{
  "num_hidden_layers": 15,
  "num_attention_heads": 9,
  "norm_eps": 1e-05,
  "positions": "rope",
  "rope_theta": 6390.0,
  "tie_word_embeddings": false,
  "parallel_block": false,
  "init_std_up": 0.0189,
  "lr_mult_qkv": 0.5,
  "beta1": 0.95,
  "decay_fraction": 1.0,
  "final_lr_fraction": 0.1,
  "doc_mask": false,
  "train_tokens": 1164000000,
  "max_steps": 8265
}
MLP neurons of a small language model. Each row is named by its layer, matrix (gate and up: input weights) and neuron, and shows model dimensions 16-207. Each number is 128 + 32 x the weight over its row's rms, rounded and kept within 0 to 255. Numbers have three digits each. A neuron's up and down rows have the sign that makes its largest values positive.
After each neuron's rows, "fires in" lists the words (lower case) most often at its 100 highest values on Wikipedia text that the model never trained on; "fires after" lists the tokens most often just before its 100 highest values on Wikipedia text that the model never trained on.

L6.gate216:166143179112160085139122199141137144064134133161164091167137135111106052114133139104141102145129151107127161156120141108109171169105153132108124112143141133118088119097119171118121077104130068078136108174151061059111150151147137134106113193087123132135132184147164133126148068132082176145169127129056179158117137097162155115116097144110109097174168158107101176155052118098139057061131154089164081080155131112107144099105121136167125130107099145089182135112088160117110126110119170085117166126090130110156112127163141090134162170080185112076136107168123206162119133134193143108
L6.up216:118081138116094163112128144110135193069092108113120107085115163104148119071166082175074054108173118125133154120180154128150145191092155166165094159100108081114158065153088133097067110170097104140116065099120141148136133091139188125144053123162121136133116149138140178130185131166119149145199147149119196151171127165133081144074190090067156149108119142153175101140122150126155186147121122143115151171132079161136152077167091144120054118135152069160141135143155084137173147131070118116128139156099151106138189181107114201112089086094143113148089111114126124128135150154109119134
fires in: "0"
fires after: " |"

L7.gate770:163082087115138145091092106132105112089148123108121148114132102100139084103103136127086129105169128111149123141127067061164171087169138140080108150131123145135175085124177123107120093140092178117124103114125148155192093142106094112146138071124126068129101095131097127154111139131122090129165114114107149206093116101066113050149101183111092138172140165155142105148083161069112119063101144173097094164111142091104128140183151117170103102165113095114136143129106121127150168153145080154164106228134111178157060090180117096148172135093137121223171169155098142139113111132068122131
L7.up770:099109078181130110116122074132155194090179154142102080108116169146169116137154108131136155135124094152127135108107128123132128106144135078141161143170090104111099184061095116116161149140139070080104142082197128111127079111172130155134073133150150122113160138133113172134134142055144123132132141192140174090183118154144089115175159114065132141133137135186134099157156142182169088050137070137121125130048119147072104121137151131132118127124128153172111099199130132145097149177147137063105122103146079081110129133112149123130046136119134156095064116077105127103108109153152084092
fires in: "a", "an", "first", "that"
fires after: " is", " was", " the"

L7.gate149:107115095169080138152110134133065129143100101169093191138066162151126111122119164123133036159146148133078113067125140156111131087094146117114183112141086140173103188081150166186160108113172114058149145070120133094213136102138169123140105139084158109101168231089150113139114100120126147087121051113223220177125055166143152158128110137082197148196144145113119154121156160119110100170134138139081110132114148128155086121148124147140155060105142120092167199113113150170144075186076114104159110114135106161064100166109135151187130108069170158136127097148178136159082108104205110134
L7.up149:120115084193193108117158132125171157109143122193112137106198107161144130156159125119192097163217134106083077163139143138165136125146110112122095135118140072100130087115129162092093088101063115092167128130137119181129114143127160191135159110168167074088109125091156153084133096143124123149193154139089161111119181128140129096130117092080138113168161146172104136167139098136137111173188156111052112117155084095163165091091120137109204083055141149187120161095059138120148106109159152138163125106116144109082079141182117092113136126180137152055151144124137062161210150084151109126
fires in: "as", "also", "to", "not", "than"
fires after: " and", " well", " but", " rather"

L7.gate937:105148159114069134145082123150158129089081176104091082095112123147081114137181142132145114108166135083143159149143134092182149082100107166098108137096160145120149096088194084079195144163138136135113152128081104127093074146108107151141112127096159151106147162123165120137164074223149119155173162140115112116126128173101119133084148152160096118149139137143066122172152123099098160110131144112132134122135096124114134128156129113116081161118076098096149139137183185118137161110227132190124126135138137138150204143172151083156046123125153101117186128163124151049099121162109119127
L7.up937:072132098122181100147117108123081121230147152109021154131089138124153168154119139101110123150111140131114106163180105139092085087135125185119158103092109146130087144110178066124080118129105092145148123136089144130137111106135133239085138105105127091094116068156161089125164070124063146099166140112145143163187140147108071098124105079145134190083157180112174108111117137083097150114126167135036106172154088083074136114140146088141142143133128149096119094103167107144158167120147126142132160142136114162082103148151081094128153070156123149163117119158137125206079024136039074120
fires in: "4", "3", "2", "0", "1"
fires after: " |", "|"

L6.gate271:165133107134179166192174120120116110091110172162100112110191163173143187133097105123140132091166076129099170160130080162120154130165160125163137127179129158162128153129091137140135100164108112154084140151121140085066126136145142179107083090094165124162115112164142146131049075136163113131091159164154098096099112186106088087117110111120127150143118145119111197137184120181137100131166160091111091075100137108091227064146115076120187106122108105071092146148074128148119150193157176139117138166135124114131166113190136116095111162092171174120135132136183151128095141172144079116
L6.up271:124132154119140121107130168120134112115136118162087122149071224104019097120130129107127137130204098139077155087151104128158117083153138106129117148161126120152120147150181128116156093171169111073106137150185076108133103152131136113113211119067119115086121126124119091142125117114131126186146082121139160160167109169115143134047150099145102134096076128186094066117102089109137106099146174139070129152110131097158143139127039132084158122145164070119143154127090179115103132093127143159142105128156115112212118125116125114143150144157134143149145152134107119122163151094145133115
fires in: "1", "2", "born", "4", "year", "8"
fires after: "|", " |", " was"

L12.gate1130:103144154164126099116181114108115128134132113184165133119100098076171121106099151092093137086115118098090137098133102155115204135091119134097159074100111098127111146125163162133075164102139137160102182106117084150121165130144104116093174157132168092122154115153115136115153118140125096101146143146113128163081093131104091115093143176134194149126096086110133073070119200131103155116095118097103134110090119115110125091156098130017132158150122105097147125160056187130180146077120102137133158115152121090109125104098169163151120173141131176109130124099168101130103077114070125088
L12.up1130:111108144090095158193107161120190116121123188098140137193189209129117105112077094095184134097123129141130082172177146124106099130163123106089153126049121116127107171147174164110149123105053140103098083125111114135110090122132134150103132091120144133117126166110103130099151160148118119098141095132114143192118143182137121119101144101130163120151093129111175149126142150168137175165125128182157142099113093126156151092176115109118112150166134170130124143163123185063000143206133150137157149177080131114122096141142105170069128121099101084096172116129088107122100110090143078146
fires in: "the"
fires after: " in", " of", " In", " the", " to"

L7.gate561:146078073155155101140165042069120084109197147162164126110119184100126112154136117187118103177137104099173169121187127155117123093123166131099153104106094188122043131107162115131173121138145151159166141102161126079186087156096148169156118154077134064176036136131172146151076129147142130125183136133074140169133148172093072056189156139136145127127108169053156089103109145138114095112161121158087128107067033103088130115173152108158120106094158132116159135159148146117153168188197111112121097094178145157082081107186130114121143114110118113090127086194115114204117127054073124172
L7.up561:133147121086141119131124131161142117138112120167121098139147138149087111079078116117109142138136085133106158152152131086176046074141135137172175143136125156070101131111130118141160102148113070139153133100142097088151142176066146133118184138088177133117093099169099173141115100118184089145104152156195099119200125087106120115083134087116116082106172164151138144082105130128150108042193147112110095070081149088111161110115143143169122161157122123114141179155166102083110158176170125147142092121106120092161125129104148126131132131099143139156120097152097140121145168096104137092
fires in: "a", "an"
fires after: " is", " was", " and", " became", " started"

L11.gate218:093117136141115093142138155140159182118158143123133180108187087165131085156164151141110060130091161155043159101112149146147141090146093074106178124169136150152063171125124096091117135108076175109139155089115095170128030149136113137123137176172111104138074171079134167165132142160172134128120126167103099095122126096126097136093124163132133144087143197157123110152106141098141119099143150151101159117176082164107123113097145123125116133147113162091146104138138134102102063095134093128152076157154112108140135121093112056125093143154120098141141162120116195126085179121134067130
L11.up218:122122155094139069154150140172068101064158158130141142100128148197155136136163118075082065161114105169089120109111103141177119138173088132125174069108164135131123126144114050144088172125073122201191082034138179144122123154116098209170122110128157101135100120139100139116151125174193140117115136137110133058180149029113080125105142134153163152111175194075139111137112133143167093134143130130174162152169081125097145134108131095119169093176108166109124150149141100079108114128147124105140119201145103164193136081079131122150086091152184178148122183122119163200166160142153105088
fires in: "grumman", "gradient", "linfield", "bethune", "granville"
fires after: "-", " Gr", " |", "\n", "\n "

L6.gate242:108113142147165180085122166108172163087068130143136135174165128069116188149105117161134154119131148076108154063153106110086086073157141081147171134143163183124121160119161123034173150146112033125086145101119123100151100120087091128134118133140128134131083202142163119107101144092126192164151119115136160121117123181140142179098125141163071155106145167082127117065136119129106117103135091159110108148135127104142064103126174124138174035121100079120139177134124152154176100160114138124109113125134115149121168098134083183136146111093109116125089102150099168147132079112144128100
L6.up242:157086051161172178096145130107146120127199108058112135096128096077127140195079065093134088119098100110096119128128104144174131178133113129092187168144155126212108083142132119122111118169064125176131097106108104128143115132096162157153182169068121127139132089151130139097147168075137135129148133100144113171151129095106133117158187093148111145176142123112096085107150179071102102138189195151095110117115200133113143143141114157147182151138124129129085115079126124126108147120070177144166137142125167079150152154127142153147205092141140085127130141140119152110127126116078171125
fires in: "1", "4", "5", "7", "8", "12"
fires after: " |"

L8.gate497:082080146089143162087140120137149117123123124076111195106134168140108134065096123118195099174160105101137183170127103080100101132131166118107141138105066104144114135106120082126171144183167095114101165119116055159132144164085161139191069171078159111120113136154108112134104157134080134144156158167183116167098110143080095099150118110040151069118105153146156112143078084113125168100153070127139154127065077143125133116169110174111067097090113101131119170114099122139159115128110091180167073088128103133131085163139132140143101191085123121183169130119052176159145157111122143083
L8.up497:085118109083138119082087150128140106190132166145111132137127167172095171102066148129100154147163147103128144127149145084149063087151123142136156171168126109138177124152129142133203144119117098152115111173080065121144140151108108129147135173114138111146140128090097156143105111123173108121209172136112101153129125155075168125095145078130094112120106161139093083130109099150118152139140082119169077107089147084103139067134128192174067121120050113136113120104111115048182138168111121209102121089148099109198179114121163177139104153131101096150184093165101172083127149088128160108
fires in: "was", "is", "this", "received"
fires after: " It", " He", " She", " also"

L4.gate335:162082145158225163107131155099088189137134144165174184143099153131127079126218170145148117155132175139094133157163109146142136095058121132153168106164105103138085213149166092142121112164096127066063101167138101103174127149085166119120109143077095123123039144114142182115115168079096137192166086133137136103116067148113093077140137132118098118054119155103195101063090170147130095025108061144110146127112136133053102139081124126127168119144171155090139111119095090124153113190112098119131107093099124104135128116140099152148101118073070107178140161167127141170114120125113127109
L4.up335:160088091121113121131144170147135096122174135149106142084120103080111099145121156037100145150114197069122150082101158171111124171132129199132092100131126154160121161104117149142040143114121096115076141122162144123073121144181131074102138142070096163105069129179118157178179134122143116128061124120156137170115152114169158108200145115123126159154135101122119103109160133109110118093100148105128142170145242163135140097110111054116171162165128162163176061123120181158135116106155117149112128133119096157059199153120097115172155156091160123143110150137122127115140157149155158183
fires in: "1", "0", "loss", "2"
fires after: " |", "|", " W", " a"

L10.gate290:092118105156143129130167085162112183156096168120163187114162115180109157120150191114123126103133104079155109144134155092129178148124157121158095163095138135157113120107141102133175124141051143148166170145146114114111107104150107178147103149159131134112181131125122076159072204167090132113091132095125072135099116112152086103099170167096148116105113173125193167101114154070122161098098119112082090184125078138077131103133142119110090143185132172116165102127139114142149164152049094170135132082217146094147138107102156074152209111102149124112150100144123145165129112041129082132
L10.up290:141207110127109126138038111109113134166134181096093104152109091117142140083184155115130137077110171113058106139105213152113166139161122137159069125131137058128106171092177162137072156069168152118131081187144090102065120120148100147097181145109120112107137116126090130074099147115139164137112071107106110138119094125158083062108112147136144106099111110127183085120157124135163156157125115107116089164170107156147145128107145113099110128149149190128153087136108115114133179179172095163150183147111097138119155090086126080134128170142139161102131146197127066161062162156193131158
fires in: "the", "under"
fires after: " in", " to", " of", " from", " the"

L6.gate308:130080204143165145128086171157142087148130184155143121152140187061074147132058119134105121073138105083130136109138139118170097084138142109144180114138071141160120067085115103071172108159141141093112060161110114112121148095107161132195196178117134106058170127120142119143185130148134069173139150099144145097122115172113117206080128101092129125127146099186119131062117090111167142073140088117089160120132150140146118136130133113113132131139112119106189169120103155154140118148108078126126131154064155133075107127151045084117133094111086115135143135126121138116164112108116105085
L6.up308:093104125116119156050111154167094090095074086195066099131120142115126129118094084151076096126182151100130163148148139119164102104118111104151094136133168143137074110104107101145158104171126151125181128107150141063105165145125119145166154128106135099104076178105178077120100096110152160139137110134107112041117101128129137102095132108086127123175152162140156157091081146129177133089130098112153143150116153152027150101147178121120142177107081159103158144154112159075089175167137104094096136097145165154158164146155116100137099070099170161137156096112129145155111114058124141147
fires in: "loss", "14", "17", "13", "throw", "18"
fires after: "|", " |"

L8.gate598:147107097153101164092107131094138110165165148150088158138179168176118102107173145104128103113090145143100117143141127145176151123096140139132129139144149107169070122098147197143153136103110103137186155104097098147164120088116142109152119210099161106073105117150144125151085093218125129109158119098123140160124044122116113131089118137112122107158135150073156160114161115153098167162157140135061132128082234118148163112140157101100155095117144135078176168119129128174180152170138165154158132087133116139057176152158097108164082119136131240112148113130175098123170145107167098129
L8.up598:085144146097085142136120136114088133164131121130170151148074125156091112170198068129141180156152131151137136167110130159105104113131105133116060114180129153108105115111143150096111025083086119131089157141146149124113109139156148114141126126110119153087126169124112167095189118112127077178120101149147173204067145159109157145081098173180156101135118096150149184111133154110144118174102121164156094157141137087132056145123138159122094149112110148137177102150118141086093160136143114081122115068075139125060084184110134079175149139097079142058156142105131086138127123097201128156
fires in: "on", "then", "in", "later", "also", "as"
fires after: " and", " well", " but", " in"

L10.gate878:141133110142094152118139119095100136149149146124114090058173098151119120104160145136103126151190160143161178123134146145142151102081087105135147211126096163135091077153179078118161150217129112164154069136089094168140070097126156145151136135087172142091101153091110159169089123093099109121151111106077202189091127144095155081098123115136108155117114120185162066113125187175168129151086130109130139130128071048092115137120115117136110152088140125154129156109145121076108179064098116147154124124162115130142154130146154089152055157144070187125127132128097135089083139114107111043
L10.up878:116165086160101115153113119154138119110143129123092101099140119101133089123113095113157199136121080167082127156099160172201090155151136057172124150099081132170091087154136063140101159153118111142128051170110115169162146079131137165143149145126164160092141138148113141154158178138171117139102136128082165149178149100092143121131124112158149118135103075129126079141110131186159135129078166130109161119169164126094134129086068136187148127109116114172059163110130118075075141136077146148153106093107121110119151064125123114176112186190135153109107118131132103107095211086111162058
fires in: "a", "the", "an", "as"
fires after: " was", " is", " as", " of", " served"

L10.gate126:116148096173102143169156120130203101176185145162145150147157101098124139189153175166105117147175132162155125100157140158106168093116143105149134168174138186116104142150094059141166149185164170142168105151118142164157094092129145082166192098144134165127170154074073138188120122142166140116129162096112123147091162150077066142114110180076173170056103157108175139111194144130164081080128140100129132105095138123126066129082156166113109218135097149142109101175161089124120133135138105149105078193139085112116160088138173128122125156114123073146080092164155144081092095114075114098
L10.up126:114133142151153112138146141091140146182165083100122089103147144127146146143175123073129111197159160117099116080105095117114123098142181116065142164135131137131176159117112076132147129135120167063118114150149105148130079141111139151134127075091152129144093060120146150138127160183077167132122174141089172062113140083165091138186142136154107134142136132084136135091163151118104081135131134142125113138134153170144102192169121176125080127135102136069107163182133166113119129158130147111181171186105185054093100100136136110142114092119180148110125127131130141094128091122082112142
fires in: "a", "an", "american"
fires after: " is", " was", " an"

L10.gate832:098149102159145170097107108107181129136183119164126103172166117157099132109128247085101078136168123143068181167105128098100180105111112160118142131105089130121097128127169074088151172163078105091138109107140095136141078212091119105161151170081170150084116144122150154148121167139073148095142146097180173146084140099081098139113144143098149145092149118176146084148118151154126122065088087141140172126145104110091142071144139145146143173108206141101135155177104120165143130168139167143176081141167104087093074104114142152082124153106112134123141139125144115068099090091117137096
L10.up832:140164137144171156088090104144142078154172119104118064131120110124176066166083148124182070120119087145085142140032175076141125111151150100080163129098071107134124081111168124174095206135097091130119153067124093129124119169068054149141170168091175112114125164139096121110183153159147130058086128165125156141109153119140092132160159154181153104117101083110078096136123191154128151094124115187149159140149120108084148102154143188132110154115161116202069201162139134086146139141135116176150132111132126114111149078107125162109202082090106136132153153143106121068134110120155098142
fires in: "the"
fires after: " in", " In", " at", "In", " At"

L10.gate237:134139135144162094141141153143187140138109105088121208095096189123109183076140122177182102156120152054095135108111123089134174114113155093111183133184171165176109178121163087100109102123155138144081078113146100098117110101105125118144146128105102118099103166137173146124099094144115127197124217123173175100131092182083115148128162103104097116145140138186148136140174093119085128126106113131136088153115133117131115155169112100116110188132181119118184182117137119128101158137196096148109087126130150133083134120173127085088154144114101185132114205120078162033143157159122128120
L10.up237:129137119115071102120115118146124099114111137124115161107161103121070105161153130112161138172112136161167073134118142133099118089167141081147102112130165181113115107140109156119138084078179105127089128129109081089144162178106117136105119144028141148141183066111103135147146101115116034119150087125155132148075150101122071128149092128089155074119120188085141142092183120120157108085137082105120123122099139095119132133091145090127182087093096132047146174165165180098189111151138137114149080096083133160112128109141084155093145167104113065126148048133097166134112142204131129119
fires in: "1987", "2023", "2011", "2022", "2024", "2014"
fires after: " January", " February", " May", " March", " April"

L4.gate811:129141118112143132029080119128167158138047156163126091083097150112139095143144143153078039172142112131142154095187152172143147146144141102088094115131097109138096100124195115081171126070118131118088125109145118142153177145129118106110180143127134091122128209116134119156153149169178110108140079111155199172156084193126128207133105145098137062166133128152128097120178175133137080079102129113163129167156146113140102106084086168109122136116135113147162156148153126069136107118140168092116177118182106116118169096102131122095088072072065146121127141119104174161066169152182148172
L4.up811:128159148150166137086160119071194188106144168128108112121132113036099126161095111144095163082120153073117096136118128096119156103155103155128073119099191174144125170103131082137117119090115157114139121144113102141132093108186143131104101160151110166083085209067117158151182149060141103112100142155164156141159086173093155154128132126057142106080140123123095146153171087105118158127134170095109155165073078110039120158149156043107070075141153138105118117139093084085145138134202146058131158155123151122115116168132115104137103110138183137154111122191125096092152080090124071185
fires in: "this", "that", "nova"
fires after: " of", " at", " in", " to", " on", " from"

L4.gate531:123159110083123123155064199124087120150112094098148129089110132098136127118174110121108129166156091213131085144106065096113203069116073123149086136137132141109066089159166095139163146185073139094105113130155138109102126151099129128176138135142114153120088191111085182167082148160120101127142157087166068110119052133146115077092159147138037177163126117132102109155090174121117113105121157138160140132154131129119108144148140076149101180125155120128098154123122196132125071152155143065111116135152138158108139085124155144075153112119121130109150198123137131134135122137153084154
L4.up531:142107183111119129114118101160102135109162117207139156183121127133142109103134160102131102160126121089091113142166152163108110134169123146087141128190147152148103090127157147134100127094097100120156111087114103112121149140176120140122198159130098181089135127129130093141180168138162126176136184123066228171099123110119096147176128121098165060158123118109130137112167141158124103020136167089097118114121103139207113141138142120071128099134110119083110213137123127151153129133120187132111078142106122086120193118131127081124044108086128163119142136200073167110089134134146132174
fires in: "on", "at"
fires after: "\n", ".", " |", "es"

L11.gate622:079106109144158169137133095149154122171122154086077163144117132148080068085096154190173127148121114120132174080173136252155165108178118127069136163112138105156104138142191134156127123127056122139129183138109118080172116112117137156177095170110164106188160159097176060149137147165120140198158156066182101148116059067122176123128146085125102101141100118113196103079098155189143154132133084162098140148136100064130119059100126097090159151121149066079101134098058136108162094158120149130125186108185168172147120172135147101142119114105081130136148153116127162137150095117142049172
L11.up622:072176176124162171114109116126159098137131123083098160169140106099085095092139127146108127138116142162153127152148137166126151130132086157072114115103105063148133170179183119173105111134077163229152172123098102115119146084162151135182092159116163056123110159115120096117136127153166138137150126116161079129162114093158176114112156113140162112071138106103181115082140105168130191137119159189111150175186127111103139111077139098088146150126161118124077101130111093141138104112124171136163122112182129212142147164098128104153139144085097169169097142151101085130141089179144099143
fires in: "the", "early", "in", "late", "of"
fires after: " the", " in", " during", " of"

L10.gate473:122116121147111206113148135127139128109152115140094092126088140140111085135154130134070156141094155133127117113177118181116135103150132100034180184136131130127112189095118152109158092127122120093088182139145081099154107125121095097103139155107112115090173129077213187182080125079143124183086138104156107145141073165210130111165118104158142179147134168146100136107109103157073132107148032104135137086149114145176127124120146171155119149126131154053175129119083168126162127226114102116094084123117128141158100146153105091129117140092110122089163159095154089047169153163128165116
L10.up473:123089140161106159108165121130106077104141125163085079136121068132100076059093104138059133136149147150107119142107111118120158176112157119096147182129097138102186149125140141134148144172143101136112206138135092125206089107103131129144158090131148118140150071104148162176128146136111143118101160124098121114086176147172152109076093128207185112141133128108135099078107164095016148129134109143081171103140122177112110135155141183182122096136097131099162141118108148166127123124132125152160086144112111112127155109146149093132109146165177101091145143080098097125176107155160122143
fires in: "of", "the", "two"
fires after: " of", " one", " the", " only"

L4.gate926:156088135166199191082106138114115143130171148098074173079137127077123110101172135130079090098128179136099154170158163143130112069126126090080157123173159140129084131101130149119104141146078113104072121150159103122172118148146133171122096129138142136159072115113143165127114109119078124189106124102152178161131104110134090036124150118094090130126100102076140112128120166130163069018100079110084154145128148115132085138124125149143178157113115132102137114077119162123145130195102171094123149090104110109155128142153148143169141133120072105114122162161087156165124088126110087132
L4.up926:207159159076168163137162139131120117161151129144130159086121119103173093101113065068113153166144122165050151161137094107140112151144141105112137112130136103097156096101142159130086158124118126153119135105066122159125140149105135125129110107119159124158104104151123115193148085133145104111115150198135187148161188160156148134200109075116127091055124116115137057148128179059110037095097136113151079146133134143128169160119097140134210099059159117131159135132112105097082116151153107183129113129084059130201172101171124112104157131116150176080109168142136117143185146043125131138
fires in: "1", "0", "2", "3"
fires after: " |", " W", " a"

L7.gate88:146111119113188169156117142125149153108148124120140148140112178092121117037127104198137112151156143080108167102155115160123131160055117140125120165190129132175143140115111109141139126179147167105067138142162060128147112110111119113107159155105206104130072111134084141131134097143085142140169092085088133139093046189136159128095122128138088101109156079151083075118148131099083124172078110140143137143123112146092114088186123120099143141117151083094128166107135150101122108165132152171221141080141102113074120144149165152132138130104104174119158173123054181057072128156144140156
L7.up88:095146135117165167125092079117129108129114156027145157140133167171117159108125073148132116117066098087132119113090087134071145175128134171121114155121165124176169136129127158116145070128132099129127135156074111122145087166137159150101148162147105127127111162164155065151116075151107137079149081096108192100142119190107163129113101159094146131109057133107136130168070135173118123196084115146078124166178140131124128132112121101104105113126159086136133069201115130086117081120147144125104164098130141213125125121113106087135115152142116084110159131120091101070142064167192152156
fires in: "the"
fires after: " in", " during", " at", " to", " of"

L12.gate228:100135139146183185087140136118138047134118175111167155137105104154115058086152160165117164166080138151135167120122106121102132136132155089136145124135142076141102116132146132068147105056149159097115167091129114149112134091174141138151110094014140157175128148139054046139149140121090181150177172106128095076117087140198153112096108102171084098096087071099156065070116109162141164146112174104125180110158142106106125050138112103106156153102136101150139135172081091126136119092138140169116208094156131073141113123086193112077175127069137141167141142088122108085079156128111078110
L12.up228:076148154105130143143148126184141123102139204118095155165124113108162156151173186105145135124121213147114157123115156178128107078113091145104169072138171130117147142068129130102093117110094183153105167087198138160123148064173123157098126161131134086097120077077105128104139148149104124114158111137136203121131141110092142207103085143145102107079135131108161149117086166137097141130132112119105127147166118066115132172103134141166104127114084127163149093097144078107103148153094139166131165075102124106144100101163144132174093107170155156147093121142133102127149101096142133129
fires in: "the", "early", "lower", "upper", "and"
fires after: " the", " in", " to", " of", " and"

L10.gate623:101089095148064117106096053115139126132208116125163125170132129144082141117118165118128108142154072119100084163145117127147143144142121107103139135173170119134113068124100104132189125136158154108172099080174140125162112104160145111119130109168173097112141144097121132200127106126157138151141150075189142180062144155080106081101152135123112162104137151113239101129108150149175143149052119112145099167125112160087119141116121047115104160089135165139140147119137121091139182115137060151161106116143126116091128115103178129096164180080096152057135172183092146119123098156110105148
L10.up623:085109118089062153115099112166139141135159100157194145151150112167119047179094140115114165154145126172134141176124143154116087112131082133073115182171120135116132106089105106129095128134131134093112081075094168134124134132228144153158121120121161099099104127120162111162100107128130106213190131145138133150134166117072058149128138120109106104174132175127160106149136147147193132086113171057148099134144125115106104113062106114135142116099138174166120107098061137108093146176083117121179104103177105133149105127079182113118146132128145115115069133149127068137136088128139154095
fires in: "of", "an", "a", "for"
fires after: " member", " is", " members", " part", " was", " president"

L10.gate430:147161171122072097106115132164151145115137150099152134094121123123096132051095100171172134144148115118100120149081149139100146113077139162110182101186123140093090171016149172139119118076070109147071180183114089073171144110106156104120139152137177113114137097155118126116153110087112074149149067134159166164093075156153152139143082147139151166100114132113139120145150169154055107153158118105137093126091151128155126128184136111174136072096140028064206146151148128156184144132086137157197124117025148110106068100129133185120184114126112103120138153087051146130161135147133112103
L10.up430:147132103140196127071164050093095079130172106162093087100131148058105093137149100142176140155184153151142122074107110125135079180074129172060169168095110174129115175178185145081085133095122126157130120109111073140153123174111113116077172124130139144132124103131161114079150145124109109166143092076134177176144172161113102182159192116065099156112053110088123141183162105110106144064134114120110170102137172129132133148123126093125119118078196188099135150128105155165144074189146153136132096150159163175138119114144159093145089127149131147183103100141157112120130180126141151129
fires in: "2023", "1987", "2011", "2024", "2002", "1921"
fires after: " May", " February", " March", " Apr", " October", " January"

L10.gate59:125107143154098155120137079091138103119140116134150118067116131096120105133120072162086127183132141139139141085120166114158137194154070144018164207123097125103117152113125087049128146187075135112071182149138097120117128107125103076154136111115157147150180142126143166152048145133101143145123139072119148133086140122207096154099120116133119120192093105130099117206124129186099116108128121172169164068107150085133155147126112154128104191080160120024158159077119184128164125160175136102105112109092210065115118131138089120056176124137086080139123203073143142094140139168149139117
L10.up59:151117148106113188127133157109183177133131080138182119096126113150128093165086144197076191199075172174117088089110117121137101123077073130110103179168134073175125155129156176114112106111090133147106128109105139078128127141161076141106140132078130107093112110061153156146070136086117044173128136135168117142089121162157170132082115112150126098107176102117150084171164046215123197121084171070145136060174149103111153110105125163144105133133069152132161107152081146151159134148175129150163124141123177147133167159125118091124151116104187129102133126092132087129151156163143158142
fires in: "of", "are", "were"
fires after: " one", " two", " there"

L4.gate399:193115134163206183047103034116160107156159176109125180092157097113127097086186109094113080168103128111061190183131133104179151105098127112131133082153119176115129103111138118146103200154162137133103088135128128109185134115141137108137116148132141115147104110155139156128135157137112151109120171128165154159093115183115101095178139130132078124089106122132155053069124139092094118062090136163096089104134148117112109099105110170122152119133136136095164131079109141209194138184105090143097144152120093126096163183166151176149140135082110174178177175149081157132135100188181133116
L4.up399:198084147130158155136120081131108103157192176143071125141142088147131056077129136095110113125128141189108168163109162135167117176152165153146134137174160123086160087129129151159075166118113147150112084141098128081147092108122140173122076088082115153196089126183094142175177131128123155135138136087166097188130182121113134118166076110135166058064123113080132123133143090093124122106065083140096053167124103136075134082122109205190117133122125115103114122128075164186171185151038179196112180146113149170163187149146089130181152159107118168150090122165112156132150099122074169148
fires in: "1", "0", "3", "2"
fires after: " |", " a", " W"